{"n_layer": 15, "norm_place": "pre", "positions": "learned", "bias": "all", "init_std_up": 0.0151, "init_std_down": 0.0151, "optimizer": "muon_variant", "beta1": 0.95, "weight_decay": 0.065, "final_lr_fraction": 0.0, "doc_mask": true}
MLP neurons of a small language model. Each row is named by its layer, matrix (down: output weights) and neuron, and shows model dimensions 128-255. Each number is 500 + 25 x the weight over its row's rms, rounded and kept within 0 to 999. Numbers have three digits each.
A block is one neuron, or neurons of one layer that tend to fire together. After each block is what it responds to, as a language model described it from the Wikipedia text at the highest values.

L6.down1000:502517490521555520465516526532501497504502476534519520482492508519518505482520510516469494479508506535480459462472483511503463511483503474462544519510485439487496495502467489460420442478523483493537451489509481476580496480479517519465516494531506496496492469536484521462538512460469490503488477525502489542479492520487436508527472526487533511536494473496539450479487513492506478507493
L6.down1017:505475477486474518469516506489473539492478479530488555498537543498507513457502473474512534483509496480481462521507484480512470501553514527480501535500447493551468530504500532543432539504500484481500499466504461517450451540479486482462451459500549499501507518525508507493503543511462480533457460493487505507512529489479517533483514495468456500512484530531472445465506484468518489530499
L6.down1083:537489513488535513477519542476516491478515485483489469502532524508472459492470533556506493497454494511493492520502513501519461482497487464532466482534512491538503549493500523518454527497511468475488533489494439485484483498520473512497436479528546515493521504490492486467537489502487555539525551503523526465512499520470479475521495472461532490511582479462482516470482500459526542498522
L6.down1691:498452470459517500516531523502487526518510486470529445521501505520546515483514534477468483447516508529527473564517477472507494462452513485493532483510468513511503536500507492507477555474535526483464537483502530520533498512508469517534500502500522534523531457486513521478520506511440498471438494527484537520499503485467496482458532495484550488489506507540493515470496444457487501501511
L6.down1740:476476482491515521475530458500535500490506481506537497518505491459474487490494506536507507513488527483515473492503501461498530459528506476498476519489505513487505493521484523493466502527492484510487486520476470494478484480490476478533521491493463471473472465513521508493536486504508563545529545482512484468466504545498495521518518536551509495516538519463542513521461498496550492494518
L6.down1805:466448544487499474481516520489526486504489455494467505551488534499520506521485488465505487534493498519515501484476493470503496522513478484515430515480494485525525500525470475539467527490534495501532478472481474518495500521483460505491497502514499478508527484462514495477450531509523476527513522538504472532530472494499498485491452483556498506536506518507467525482529510466554572484464
L6.down2000:505528443537523526525530490515516497484488494498490408514506518527489542495475528510522529512484503487471522476504478472516478478533535494518541474500502474518522482486512522502435491509487506533513473492509455482536493500488491504525528492491521495516475501545533494469448496475521481470462514488502504521474467524438486535486481495451532492500477499533495511465529476481501547547509
L6.down2037:541525535512504496471516496472518496533466501516511524490500487531488519510495516522481498433563502478500479547461501486457467455476503469513517528510483512496501478514489547498454468473496498529497478494473494505516498505488494507494438503521507507514472498502455473477486536515478537491498491446518504473554456477512495496481467533495521510478503508483468470476521476513539529478516
Responds to: Object determiner after verbs

L10.down178:540536497536535498549462533506501533458525532543519453504492534509524470457479462492494525444508548476500505507510491523502475481464489447491473485497515481526500491463513547488470470510493511514474515517504508478489485504501483503513530516528540511503561537511549537493462472518501513528503518489496500525514485457490473488511490477480477490541438458472519488466513477513509504490505
L10.down281:488540510516494536506506513542457507463514538519510531527512514503508482516489512436457466490524530518467479538520537502493541493540479479491513489543511466515526492490520540536504525508547530501542500518503491497491480496521505571487512478477560533493467498475546454459521494512503496486533492460485495516507471475507527542465524509514482491482495498500490490473508476505501533537526
L10.down508:504525515490489511532500499469531504469497534521506516471500477525517476485534490513496485469513510518530471494486457487528478480506497506526525513490515492508490511494492543456472522510486534507482472498540533506459501475486474496487468501496486534507539512494434500488488490522503435496507470514502459455489515518508512509519518526502541520501503486532488460502498534481515496536483
L10.down1142:539479480515489506535515489509477555482472481480534505491504493531534480492477513487491539499483584506532539496537503463533463531481508553530543487513507481462514483500497490494498482509504538496510451535490473514477517514488476534503450466514506514506481465469551509498541473524462520505473483524490482501499477477527498536486543480496544493486473463475529483461509537511503491513542
L10.down1268:465456493507506519503515486480541503461460514441539458534470552481459472581456499477432525504473512480505523496520502477527487489525516493490496470520482529530476500425509520496501513498495476485522531505515499514487483521474525523473539518515503499500486479493485539463485527464524479486505466506455535567497463494510515541461513501530446514497534473488529490504543481473496507575473
L10.down1331:513513471561513530493471567464502513516496534511531474493487436476486430469501537514501513513531488504513495539507487503505500507468518475523472508485519423503483475479468495535508501515497475515509519516479485506522511496512534493500487520480489500546487493483501498513486500521473527487521510482511491490504457478497447490481512510510559494521487473496484499501453534511474470536450
L10.down1694:478489487505504491469484466478498510487490518527503490495481507463518473551466494529505473486555529508526556521509498505545471517509496515479516476487490510534507499503509461441508505540528532487520492499506465497531556516482519550477512482512511506537479474483579493465521503478520492501519479470487520499547474466498559537491489498512483482530479502454515508468474516476537508505448
L10.down1910:501541494489501484489551530505537497530491484480504521493507511519468483561488498501505499480495551496528482546484516490499476528496465461518470453474543465486541469471537494496468507491504488499505462495499489525490551505505522540492533500535522447505513477480498499482516500487525510513505463500551511511516430517497509473465484505485466520507520505452506525477499479501515509510524
Responds to: Split-year digit continuations

L8.down1572:494487540471472475497513492470513439541474501494497476505467483497481524490496480507472560476530498507526454449492539484536470460504533493457507529472464528495490530497510457516488505518493504502480475487485548536509501484502470475525518517550495475520496481464512529481487517481487510513473459520463522505491532505510539518471530484525468540465437452524486455523580511479498533505509
Responds to: Verb phrase completion

L6.down1:543495502518546527494494484479516502485465518482485470496508465545472500487538511480490498483563452496502494556492502505483495472531508513532488479461510526483507471525537488479503470491510490545532485438495477506500528530469477470519519543513546483471507547496530492491486464533500529506474501471480512512523495502445512517495492541513522494502521541521454482472535473482548460501514
L6.down71:467509457513533493497551489544510464499531491507464491509484510512505453512473485548501483496499492531464552489492494468501503553489504525501505474470471480514518478564492471451561491505490490509451559494519493488508492500475501523493483486533514513526478534520461508484520487553483507514526486508482494507539479520492461485518489533519493516533475525491487480524480537470481509480510
L6.down435:446491533512496480531494496535473509487530516478511487510511484535508452481455505547497520537490543535515474508569532490466510504507483535494500491498513464497520469530494529489512473558481498527453520506493480503497528506473533497498511528483474492506482476485488479530490542506529502543545521493492491458510496487501562531541519500531440473495513506471479511498489481559483514470515
L6.down651:496498498507466499533523509462476497506503520479504519493482491524486484514456533545489538527553536518504533493505547483498537500514495481462490499517502482484523507474492526527532485531488490473479515490494501469498540475479533491490506495522465516462505461501522445493457495512535507496510568480454504509488493493480526507495542503530465509492493495506488505480479497509537519496497
L6.down659:480503513535477486489529523474530461495522472501510536497505487496475480483506523501527489480477524557508493444549490490469501550509522465531533505479481493521506479532507529447448503490467501554476511483457474448525470504513508485503471520491511496483489454507498510501513514502554486532480537429447475456508481539499460527504528502531443513535438486503519503505508506472490496500505
L6.down955:523474496489490480461493531490491506510470479489524562483484497523493470493488504591553522486549526517508527498503529485545516503521462490484501505477489507506487455523517499494487480486478502466447504453509478499478492509495472496487551538508501543499492496528473495482502536512515509528500539500504501473524507525506533468496526491446489509489526471531479504491488523481531520477525
L6.down1413:502524486482448507496534498478511511552487490468485538488515502507501457506513470535486535503500526450502513520507518535537508488482480538519478495509534547537497461466482533416485517485474486476534501480477525464489514485520516489511500523474511512468480462531495489500530482494531504548514507480450452493503487471497494505493484511538476509509486485518481550515519500516554476483537
L6.down1834:487503463461468474466455483488496484525505455476509471528483504513484481482553467543487514480537526511507497501499521485474493503499525484506473489534462522484481477520544502486521477503487508521528534536513478497465501462511485488502486526491506503508450524506480470539495505492522513509459492512497516515498495516466513477509537510536513530539499479530492488471489510500493514542513
Responds to: Role-assignment verbs before titles

L6.down102:532502518501516460488498511448487521496491481559512515489551511521490501490469521460500507536494491519504524510531476487506500521474502459513460514484470467485502496501508449463489530543463482521479482450438498469485516484448530534497492497511504508485484490509464486510495550522533515457510502504498558505498516522478511486469479452557473501467463483480544481492477525437491496481524
L6.down548:514501477476493487507465512477500526541507495490533522481530525495502541485457457526479441458512476536533490474545540531492544502468505501477503521502537512490488485550503504532501530509462491471475486533501495478516543520509568521533486510491500543517472423489485497523462513468492525547479502474475525513522537497546477493511505508484497521501519437473508495493495471528482532520472
L6.down549:511510479512492451504484523489513459482480501531467469487542511533444514438485454484477504511502518512464488495489547515528517487488513488528472501563572461463475547473521514498478499553527496486467493533547510532506518554486485550464491497474540496517503535529498480490489524494474489488508455518519481518498513471511490479498490504471524453481521549516510470530470527513514541536481
L6.down619:488517501479486522509517470495513465500493510564514479549428445507437507503498456539511468493481498489472513490476475485465534494529493493495472488508520484460498490480482513459501468550495484512498483495452472499491551494507505488498501547511472479518529485509499513492474496566476463509477533511524465480479480522519518528514525501512473506540499499516526522492553527501471517503524
L6.down1023:490504475552539508489500491491507524466528461444485527499455520535532487463511487506487528498527427530490513517461517515528563488489464474520506547500492534482500516508489469501507505518490511491490522496524471454517475519449493526483463503543479515472495467489502480516510505482478515481516510454497494506464509497542515510476469486508519487556490452522482469503487534484486478525536
L6.down1178:442515498498463497510486518516460530469466479534506466497481525492462508526511519508514463498497507522482503490496483479496534467492460515465464514477478517471495490506500473532519518479516507541490477499474501482464482513440532491496518499517495443539490463519492468475558485525512522465505479497528498543462466547502523524503536510474543494465526524501509467502538512505457483515540
L6.down1190:513482446501507507448509490468520536459504522432455454511441459517516500500469539502526525483498513463461531488515530545483493503496515515482493503487554512505454514500505501557536425512504465491495550512534556503501496530499515487502487480461528486520502485509507489485471524515492488512516522469475512527474503475498493479503481477472513509518512503503491483455513504511487514537527
L6.down1748:484556445564506439514485504513476526487505486542536481535487513549489494489476504519515481474534493489499510504465495544488537522535488507537472509524494473507495498561494520529534477490517504497453469486487511497505486492483477489520534482517495500496491547513512504480493493513517510443484506494465497507487500494548500514457480477500550489539488513491423503495487516509525518567455
Responds to: Object pronouns after verbs

L10.down21:511502493509501521472511471513521537474486470434513531538516555512498488524519474520505500512528463479480493488495514500511544479511503437497512489532541478482479526483503474483457496480477478463526469497492481509506514533508477469484560489451495518483546508503511462498509487480532519474459469490454451548525520515499482485515482505490496516494514488544486487535542500491476457510454
L10.down32:505520525514495505490565533508541496491503506442499499508447490468451477473489494484525478471502537484481522504515494518527486452543490498504501489464505500487518533539508485542467538522473504430493515470540472527520515488476530483507467478507525502488504469486479495474482498511551528494564502474509490522513481556510472504504488473512536453525487512508531506517493475536497505513561
L10.down149:494502467498534510489494511502517451492539521529503487471467508468517456480463478487535483492504497474466561478505529495517517411480444479530494494485477487500496477497491507506491441534475524500437523541525519445516495510514476503531500516520473476479519512537509512506485478482539485472498518494532500496511539540509481499507545471518481527508469473506496533478509511501491478543550
L10.down941:502527477473485469466483513521516505477477479494525522465491501489481494433533525479510493532518495501482498505505514506480470519516461525477451509456478576476470486503520499523521494491493474505515519546494521471489508534530484492471529490511467505502470456467493531496482537519494536507524504491509437511477538482484461515460481472542493503543493506493477491531485500512537526512509
L10.down1061:537537519528470489485522514466532484489482531446512546474495514512531507539527488510506534489527500510516510512512460528421499468474497478516487524529496451483478525471522479490547463492508570516514437484447511522484479530517516481499495512471458462500492495471464510523518439497484513495520454496496505489499523552490497524429505486531509496522459481489495491497493534489557463511515
L10.down1307:516464494515525539492522491466549488490536527440487502495510494511518529484509489488505498495473501478469547459501517529498492476535454500505461494498489486498474493487513516474491497501510480497507522530534461561532539529520479465514490482485546491454490493468522523504540489457537500530474508519503496475496524465491513512512487465428492551521492477454487502470496488536505536510538
L10.down1462:503480466474463517511467473540507493514505510459503448517459478523504542523523486479506511497505525456521507473510556489475488509476479494496509534530491463462475478472533486497491493537471505462488437490530469463518464487474518498486530530527510463479543502471515518488502476522541507490459500454522495486498518510533512487479498527499479538509470488484541518516481477503485559516472
L10.down1924:504490447507524559489518498496504463505459501523478497534505487493510512437469536468495474558507506518480514455542553534479454515494498516516496507486528465496508522483521470501517522488487484480521479506479481493518522535506488487481532495514488543510485499502505492479510495559489526519520511478491471499535467497501468517540558486474481488507491494502499521502464482485502539483500
Responds to: Music personnel list separators

L6.down210:513535494471465492526478505473548478481521517587491468487481510518483526539515467489499492523481530526512486495502505486535439480521429496502482527481478513461495518498507524524509534506536529501490446472523520443483456529476501496467499516484465446502538536458489502505514512521537508472485519524519464519508498513485491505534510507528489505495480476505493515517526497509496520496513
L6.down369:529490527496531509507514482501500483496546512495448512499525478530494514529536488483516509502501529525498503485516503519453503455476469497473505480496488503499484483489522492513498540539526517479495479494523460535507449491463480517486490517550479494451503507485493510502489510497501502487535508524477509483511458513511501455472469469485529487513490491499493498485513475506496447426487
L6.down485:522482475507561525491509553521483503472517537488490528504501472535506490521495477507499482523572461477501524468469544453504521484468532512476488506497536481486507511473514490501485495466521496463507515505492494545478478480480515524536502502477502526482509501496546517510473520484516488486514514483478532447523541489472488532510500450479499536485469463510504498477525496541519542491509
L6.down707:485508537511504462525530506494482460492488497553535459507501477513471506499498480514532430562483496473491460549482493522490498498515503498512557472514475497547462532540458483472538526520483535481459477500520547461483483477488468535551536485488470463487464500462496477488487542467504477538475492500497467504554500517480490517474469497521480485515555519523535518504506496502518519468519
L6.down1224:482505508557481499492492515492541497499531499526505493461511503552491504516480530449513564564480544497487508489490490521484462470498503538521481465519493460459519500461564521558545484522513470496469448496478472466465504535472480547457550532520453488526482487502447490492491505467490527475477531502517477497511517489553538521499495551517479493511535474485521529492496496489510512485518
L6.down1784:526502515460504517531470506542507481516499510473495504493497528538511520528508457455531476484489511492488493485575497516496484479510455469517493508494485510480450481495523546540502537501461477504463513515516482493547494485521493531504512506511487476479508468495527473452480516489500444470468494494509493480486505479474514472475534501462530490485428467494525512449476492485520495507545
L6.down1950:508534474517497534560538491525536474491456519528539509519515478459521452498475501473513478507554469505495513495516513458521474529542529485564513494504468472500542455446522491450484495481482495530503461483454470462474492491515468508523515491488500518525478489540530478511516503457514498504494508545503514514491479495532517496490539538511461502491473458480497489487461515488502539494506
L6.down1979:515491525535535519518499501504545469474484518500520518536489487495471422528495475527505522508476504515502473500513484450531511496521547502495471520479534478488435439482499522517513513494528516516471502500505486488493529480526481496511520509501494461510501484532491493496445518522494429534525518496536512506488513470525506484506491500517484528492478487505480510500498504503483457514497
Responds to: Word-completing subword pieces

L8.down1066:485524532501509538476504454489490531534469510535494542482538472469470503528485451493480441509537499480532460491534428460435480490478528501496520507534499511532499501473493483504518479467518441522473487526469508446505545525552501493503504524536478501514470505485471510499533494518495526556488505499484470516484500484496478494497537456503483558521520500453505474504523476526481482535509
Responds to: Word-initial S piece

L8.down53:473534524509529501502477478531532554502513540539484514503482495468466473524515462458480483471525532521468509479522476466512507479472489490519472494489503459465494461501534529474491491497466503506482490497499479498520515527563476476521524508545459520518508514507483532501497512480542547551492497479499516488530476460518483500522481513511442491498474456436521552488480466478506491534469
Responds to: Word-completing subword pieces

L10.down35:488434513487528513530542525493499494446510532551479484528538477508478481511526529521513480470511483490537530504500462510521545511464498500520519497470515478543529505474512515528534521521501479504474519482484530501518549472470508494465494517530479481481509522470470482540498487526517499493432457519486548532478489481541490554523466522499508518536503486509508456478506500512490489495477
L10.down88:493514520511502501508471509507485535524456487516536495482474495517524503568461502521476516520516521475500476508519513547500530512526497515502510489455488510478448467501540505545511513499477513517495516506468520460531511489516503525509509526507495480466540512486486422508514462541502486487447492492484485500477500499502450477522462492481503542563485507472548512537551507489461529474488
L10.down91:514480513494459522492495506530513518474491470480517529497504530455474563520481469519503515546489497528515501487520475514513526523487491496492504513488528489498512526478499491463472486492551473508463466520507488467460513536441506535490532480478534526491506522488526439503513522492489514505476458455518510513469471520505480474509493528434490541498497465511483511492496482465491488536491
L10.down549:533505474498510473517533492517500506488470496467519475515499485504479509475516553458543468475533491498515497523486515497502478506492481455510497550502465472491488514532484496530479527522499486485513486514490497549528460483479454527487492447520523526522558487535493519520497504504491524502500502488532505477530476478530496481481536497411486493503475467498513503478482526530506479502459
L10.down1414:508489511517534523533513491516528497490494499530479515469498490492478497524469511458473548500493499458487498518504530537507505501510523456490511494503527487516541537491510478437495493519457453525484530451498508495476511485493504489487499483559474509479459553477526516475476523526494504505531413493493477531519497526530441509456498522523538522545500488478477493520506502506541510529450
L10.down1688:497510485506496493485499509523508476519529468475492489517485490499463482506468475502523455488550470504504489461482489487527480496471533447485527447529495475509526460519478490508484518459457489527497529493519514452489520524536515496522526505495468548529471486542492454511507485511543500520491497500511519504507524480488504561469497531488515520516474513477503523522505436479539545507505
L10.down1792:468543532504501519500505460531498476497509475499537484480515460498504503532524507513503520541497508531476525536484504549510444491451471500498479484494482510467525512481484514518540535499469496544485511472512456559476506450540515529512524493508505506462468470477527503546509467494500538488517523487464484484487475518478500567497499493549506515529496480518487485490524417481501493488515
L10.down1841:533482491507482514469500496501511460503493507558504541510477519465527481514528444483493492507486529523486504577477529488472476536544486517486459503484467482488526505504493479509461506514509541559485504484499500500496492522469530485518449535509475459479492527516510517536527494493495517482526536500482496557537503455496520482491474519540505477504461488523514521511482509560530559517507
Responds to: Split word openings

L10.down237:552491511508502477487519518532489519500495476495508503518485457500499495556481494500518549507498525504500492442486477493518487478481494530550505512508512477464484485469487488451476459540488469488524511522518484460540490503476515500479525473452515524544497526440527476510520494528538517531515476530468442542468462450475458526527521504557501488485508524509515449522523497526460499461528
L10.down365:531497504498487484535501524513512506495533493487536485510536498501491558513494471498508523506509508475492444546500472523463475494487485556538526501513499522479532517551479458492480473459529499473482530521449496545462501449501532502479504488510467459534541531488472514485507461513511484515506509480480502462478516533527515507536493478514501494522486447549461486486505515552514507499461
L10.down427:515505516522485511558517479528511538501554500498492490481455469492452506486460510473440508515515531501499510533512536518535503539526496535503531502510506530513494489478508482492489517545474535545529481544487536453469496499511504490507467497522465534506534521490515516503466537529488516486490514488510518478470512487505484483499500472478498522492481578487488486502494502455489475506482
L10.down485:458474513495470507493538500493484526496499539498482565500502512510531473509491509522499511497492544513562476494488513454549527497503518525491502491524475478514505523505475534507493523514484560519465494501500507485506455518528537501460495496466494540512467469479506468533499464496479502542450502502524517471518493451464565528482500450513453488517500525472468494503522517473519526497512
L10.down1432:487434482511474546490488517514449544483504510495478526483458498497521489464428519496494495538546529510448527538490515520480500494466503496511526530501498507489467498523491503514505475546524565488457459486525470468502497509536475522482510528559481512509474528508534487507473500476496471529510505485497473503519506501536576507548539508483449527504490451468511502523463522532500536496468
L10.down1655:515484510482496520495489513529478477517505479425468508490483493507506480497488497486470551497497544496495465511513465479489509530517538498526493515483528524493506554462473530466453450533505515498479511528505544459536513480514477521536491496458520506515483505440550499541477510529517480522507484569505492512567509505463512489478488456494469481497519502472525486466522509475487536458513
L10.down2034:499536517480493455497502486492481523515471502521547505545492498526536533494504491524483475506508498554496560478510508460471500475489444469471519496501511518488521508475483530491446531513480496486519512541480483473540499430466456538462517515524513500475457501520500501511532499485502477448467520517458501472497479518464525536489503489479518487514529505469514481510485518507481480482512
L10.down2039:562488507500491570485453496505478562462495467470490549505473480483511486459490503487517519515503517474464500557488514490525535471517479469483487539473479512487500537499478511470539533520478558478511473478516527534534496503518516518458515456507495500524505523487511535495510488483480483450478523483459480499505477483460505495485536511519515500526471503469503465489493511507524470511504
Responds to: Role/title predicate setup

L8.down1040:523494528520478490512490507512497476515530518450460498483483503513489505491512488507476511526529501521497498523536498489499504519517473493547497540524520499488488516488514524501543525519531515485486494542546528517504469466469484542448516485467470518506524547483494534458465499514497469487467481501522485515506497504477545509505475536485493573533516505492479508515515485464513521490469
Responds to: Word-completing pieces, music

L10.down1:531500496521497521497496488506536535498536519500467477491489458521472501466482457534517506486518519498462501520541469488494476496502462482506483488478470452549483500536461495488478555484489485549520524534498481517514465475457484536522512521507500519513514479518480492492498505478478466522532495484518493554505471437549542529483494505454488499516434516499511507493506488506525510502511
L10.down380:517522462513528536483517534458467492472525490489490514494490528504544493517509495538527487488528478499489521549506457522538512521499506528510482482507462467497522503494485484478515557491536505465486495461538507547511496526500483441504466533503498462463490491492486516519519491460453481467470516483512485515466544537448488465487460545448499502502470544530470525497495486480528481544489
L10.down663:555480523497536546501476506525517479534450495429505541524503527418506527485530465524492454517453492507447513507509500503487522533485499501535476514514501511504439521490531476501529501533504493474504476492459561553521487483517506495508509516558501524478487458516467463519466512486527465522482473498501521492509502528495495500512480531526496510521508511518510426539551460541491518516481
L10.down888:497479492464500477502513488461441524514438523523521506518522467504533528443518492522488448475538544445525485502507459509563509470473479470515502478511494490506507499499471534507485475489504502520501472514408477485493466482516479489497488493485533527520496522517455472509515511524468478533491531447518491505514463479533518521509509435527518494513484491491472510523512512516474530485530
L10.down1218:486469500499503524514489490490521513504527481472501537531495486505521497478537480479509515515446450500555535487541483516532459508485537504512485500501463498482483507510515468479501522534490461526468498493524495498504499501475484477490528528521469465488497501531528546484514514521496527547508490501484500494444459534514490538538480513547481455487431451472507541522465483512523499499457
L10.down1561:536512487496498469487485486491501460531499518496530518506471498519493550519530507488508574501551452496503511512523474552514503486504514474510473506499458510469529491525470500523488569486453515502501523474502491483473517452520514524498517516519533485527450514484530472463470523485481494468525464523530527495467445502467462499491496487491474519508454479484478447506510491478492533513492
L10.down1668:493509526465469517540515540532521484520454470485494525488495547496495484452470493465499454509462513487499418493503528481490488461508502526490507507508493492535477533537525559498498499506466497504561520508528507506491466442466519495490494501495470537475509465514484498524496533517509492488506502506467546531532515487500478516530478487516489435533526508508521484474513509504499508485503
L10.down1934:501524535501508480504498485499497521460451481526504523503532494499507538479533465506503477504493539469511523495543518466521511490527525565485492455543483467521492515524481525472493490531528504501486501481495516518462464510513542498456492535494489504462543498514488511485482532478513495522459540477507544512486518491490461506459531491468477469550498492468466501508528522532464528482522
Responds to: Verb-object noun endings

L8.down1467:520499445484500515480526521505491485493472467484488506534490520509522494486473503496517509548518470518499495529478488504530524491484491448497507513532486535472499500455504483528508508516493521437462525506516490478525499476502440505474499534505469557474476499509501490507488515489498507501461480497502467525529499465497560509516529488505516533463475480473487488486513518580549491512465
Responds to: Office title words